config.yaml
num_hidden_layers: 18
hidden_size: 384
num_attention_heads: 6
num_key_value_heads: 1
head_dim: 96
intermediate_size: 1536
vocab_size: 8192
hidden_act: "gelu"
norm: "layernorm"
norm_place: "pre"
norm_eps: 1e-05
positions: "rope"
rope_theta: 10000.0
rope_fraction: 0.25
qk_norm: false
attn_scale: 0.102
bias: "none"
tie_word_embeddings: true
parallel_block: true
init: "normal"
init_std_qkv: 0.0224
init_std_o: 0.0
init_std_up: 0.0224
init_std_down: 0.0
optimizer: "muon_variant"
learning_rate: 0.00126
weight_decay: 0.0
lr_head: 0.00648
max_grad_norm: 1.0
warmup_steps: 200
schedule: "wsd"
decay_fraction: 1.0
decay_shape: "linear"
final_lr_fraction: 0.0
batch_tokens: 131072
max_seq_len: 1024
doc_mask: false
train_tokens: 598300000
max_steps: 4565
dataset: "wikipedia_en"
MLP neurons of a small language model. Each row is named by its layer, matrix (up: input weights) and neuron, and shows model dimensions 256-383. Each number is 128 + 24 x the weight over its row's rms, rounded and kept within 0 to 255. Numbers have three digits each.
A block is one neuron, or neurons of one layer that tend to fire together. Before each block is what it responds to, as a language model described it from the Wikipedia text at the highest values.

Description: The slash after the appearances count in footballer career lists (Team / 25 / (2)); weakly, scattered mid-name or mid-phrase tokens.
L4.up110:100126176096105125112138127155117106133133096113112115142087138111161113141097146128136151135143135110089127138167096113132112144131123132166149129129095165133172150135152109133129144138170172142114101120141158144097164074112116121110151134090144099153137155132127109157137172119109128094130155130092107121112128072115125120153097105120129134120140165134153128135148132142144186117190
L4.up243:130114156212125108090163206144145112169091147157128124096160098123105121153135112134155138149123089095093117132151137080117125181098134102139127138137117158132122145123142124144134173147139161168121137153091141135109098139121068149126107128162124117103114148091100158150155102142115066127113173160169100143106096160126111147155103096118104154133102113106145126091129149109156168147143
L4.up280:131086116124131096118122113125153106132147139091098113162117071129089144164127143134117136090133138103106113050125151149118141143095127116104163152081106125147118143142103085132110121124133143141139124158101097128138164133139118126107149132112099159113153134116140138125128136119112160140105172163140177123089096136186157122130150129155131135129139132113141110145133111107172117113116
L4.up745:101141138133120110150136132114120107164078125128093106107117085151151091127132151149149099094142122163150142157124118136127156125087118145151161103126133120131135152114111170121140149102112122138117084190079177092095121119129114164111106148156079143142127132145126143127144103120106148204153101136141094091138095115107127102136139129123169146152095156142115132127131122157115134099135
L4.up965:085136130104150156127119140107123148126109116114091117106127082116160145120129111121114112144182149118097131136120102128125133144101104120161173131122113155131092120146144134142107134133116154093132118115129111091169123110101114150111173102168110160118094118141121138119143125176125155138124111127140124116077112138110094100102174115088125098181136157144108149130177124149181117112110
L4.up1037:133113137143129158179122143139137143170148150111081125059164069182118136094114138102087133126128167147112155117151150168096142103155152138151190138120142121141192162134159113154157088123118149132112139155143125095091095134167169137108138127111134125148120139163134104103123100185139108091097126132133115149113129125118114128137133126101138152174125127138121107147201153088124102126162
L4.up1245:126095141127133126106100113132121143098122155152138119089156132111127096097123134160121132097173134092140129152151177146131111081113120092152106129128104144161102114173170113120154124107108186065101092128200124148130083181148116129094155146177159125133101095136101119109131124138144137144134139165112106121137141111127134119144155143126107136122123158104181160139137102106140134168125
L4.up1531:118126118160121156093115088113159106133120108112141156133137079137126134154144133135171113130154120140153138120189158141145129107113118081125166131133162155185146149131150129117126154133108132107140124138112076169152173143093105140072124102159130123104118143129120123124110135141120092165160118141110169157087139105160136119132126089070131112128145124084135143100145137142172109110176

Description: Opening parenthesis before the goals count in footballer career lists like "Club (loan) / 12 / (0"; weaker on table separators and mid-word pieces.
L9.up130:156125156089109129114139135138092129117138129128131161068100110128107115093096158200113118082140129123176163133137106142110122087110124151186138123126110132108146131132156182175096124124117153077144175128120111100135116117149175139146093126131096122107134175117111139120151152121136109188137149140122146139110156142120118118112130095074139145154131166164111149140119148143164116123127
L9.up280:139119186110138164104101144113136120155147110193096095084131115157119130168131125135125077142169113167102177142136175122126129147111106144127120142154138166159159136154097115132166130092142118108130144180142115121119103145100127102070119148136124104105106140174120109145088153120144138108074174158107094170185141137090107140151121134152116137135138140149139161148164187117118135119126
L9.up564:129127178139133136139123140192114128158147149134110088074148132158126107115119152103068137104146146109118162167141155151132100159107136140145147137117119145112130145067099081166144118148137155125136154149145124113128113117092092119127121176085125119076130114149120146087133142157126126123143173135129130162138110139127141128092108121165120149113121141084128131107154179137086162181148
L9.up598:114122167181144117110141151104090112133103100111128111071114109141113108161152121110159122156079157151095126071151139121136119157120122114132105123174123115125094123136143130111086150110136131142106124127153131161121095119091109120133132134143131133148113148132096129163091140160143153093130105098127112131145166167162112141149151151135123139125107132136132111098147077149165117116144
L9.up721:118142141125160124142112147179121098108111122116135140159179059125118140131126163137147116080161088096085112134134151126113123142115193131087113076108125143113163147138143124145142101113098146160137137124092140122114136111145159146107067122144124127128084097140109135119187102131147076159117139166165111137176100161133131146142114109102121122123156121129134131116163108127098166105124
L9.up1004:198129132128110098108114090078098132118097107110161111093137169147116130127115151117131126145122146154137125166130149124097082147133077132160117152132125101157123099132137103110126128118121132133121107137157094133160091102106128128138132116126128091133151119141138122091113150145138079150121133131135130108173091072114121133099153099093131140188105164100121137144119154127127090129118
L9.up1283:142119108118123126183077165106135099128163169092103125153074096096095123133139147087146106135138127167141146127122181128117121153124128110094093135116107147071105161093109116153106115099100107148193146103114126144133155152130123156091149148171124100121138127147124104112123140146167063117102141081098114080116105123084141128150154110185144143125110127120150107123129139112139117102137
L9.up1512:146110145110125104157110160130099136139144085156109099122121089144142095131122175149145125148167101108130135121142139123117084137147119134088135112107117130124168135100109128118159095106127140120121128098112144176128095122093072121105131144156135143107187129156156143126158157113136112100164169074138132149105131105097157127078151140125130146114090149139082128093185093119118134099153

Description: Final word pieces that complete a proper name split into several tokens, mostly people's first or last names in cast lists, rosters and tables, such as Mer-cy, Merv-yn, Gar-za, and middle initials like W.
L8.up319:139147171132148126173125130152128113099102124132123107100119121115156122136106159137112137110134129140139110113138129144143121109161136155093144129124094139150140092130159150140168119147132148123129112149113131112133155164140128118141080140105114135110113124137074130129133141157119144114146090126095146079163152132109113140107108152116119119139172128124116154135129085104119104083145

Description: Word pieces inside or ending personal first names and other proper nouns, mostly in cast lists, tables and bios, e.g. Gust-av, Wilfr-id, Ot-to, and initial periods (J. R. R.).
L9.up228:118139131092155143135143163156103154141112135136158149077120102093122128139132111117112123131117120109123107146143130128129186129141145136126125130100145124146120139128109162097131157144128109139117126119107119090113097149150074090129112107173158137119219129138168104168140163102115105127149198191096140139151157126096115131141124148148107094172151129100097132121122118123130113118136
L9.up265:108150127152139115141152133150150139146084132138137114120111131109095152151116148109153100111170117117112149100110120127099100134161126097133121131131162152128094147091130160105121134134115117123139106184117132142146121118133127126073132124165162128149136141147142097104166099138111140118109175101086149113094131153117076102113111080128146160174133158096162110103116118088130091135150
L9.up295:140152100118157145169124149120114139155122169097130116146138154115114108136101096105119134130133109143139116117052135127126134173102126139115098135125121151153138107105138128106123096164146150181140111161149156080096137132167170107124116111123094101120127099166099122080108178139105144132109185185080112123135110109182112135152116135127130112100105087129100125124116128118104130123142
L9.up297:146113114066151110141131143135117090122102157134118136140129123071151118155116154139143170157155135096119182096127138157142148124139116130129134126085127115147142112126156130133109102113153133122102151153160139139084147116155103092121130117101084172109125159123095129169146121080121137112095146134131109141124078115114108073105110091142127124104094179125108171123136121124141077091090
L9.up313:152114126122101147111114120157108116109131136145116121125131168184131128084083166091129140120125131098169134155176145153158126153165148137114111096082108135131132087145110174148132127167106113136086174133132135137147141153157154132085107141161124136122113145147097125125120138110106102146111128114108144111096127119170125091124095129132121117158142116053104130080132126098140146139156
L9.up737:119154130121130116140171133111157178122156156153139143148107139110125134099089135106135122116110131126106181130145132137096093117136125131147144166072147127170221114117124184108144100134124144120127159178117095141140168130162116117128127112139153138115124154139142150123107141161116137149139106155114125129114095118146162127134124145123197115139110158137122164133150103109140162129118
L9.up962:139127121119115112136149098123155149147149117137133118098101129100139127122110186136140159131125132133154122132124093124127143153136120119087128136130125185146168170140120110114158143139148151170073144173141125131137186098136080117089138153105096096151147141120144130169124104136139137139138096074095155124167137133145126101168117127122106139136132155128145150163129111092132134101167
L9.up1050:152146159095140158116142148145111165135171146148143141090145143110133142119121178129131117136101159090127161140113156160144144088122187157147110137105110161106115134122119147177120144143159114111112165127097149134122102116167140097142139130143102121121173120149146082126174146139093117112126130130129139145088095096107110134173135145180104138124106175130097121136113103134136129180144

Description: Word-internal fragments of split words (pro-du-cer, under-ly-ing, re-acc-red-itation) and delimiters in structured lists, like "(" before goal counts in footballer career tables or "|" in markdown tables.
L8.up1283:125147160104138146148127163096110142137113139136128100086133120108111131149125115125123103127158129162132116079104119123113131135129146121114112125106109159162124125119129102134085128143095112129122098101152053150104063103149158139141136132118119097101127121135107105162108135113154105179110096112113139126148123124131157156119171078141115088098139130102108154127156155142120116149172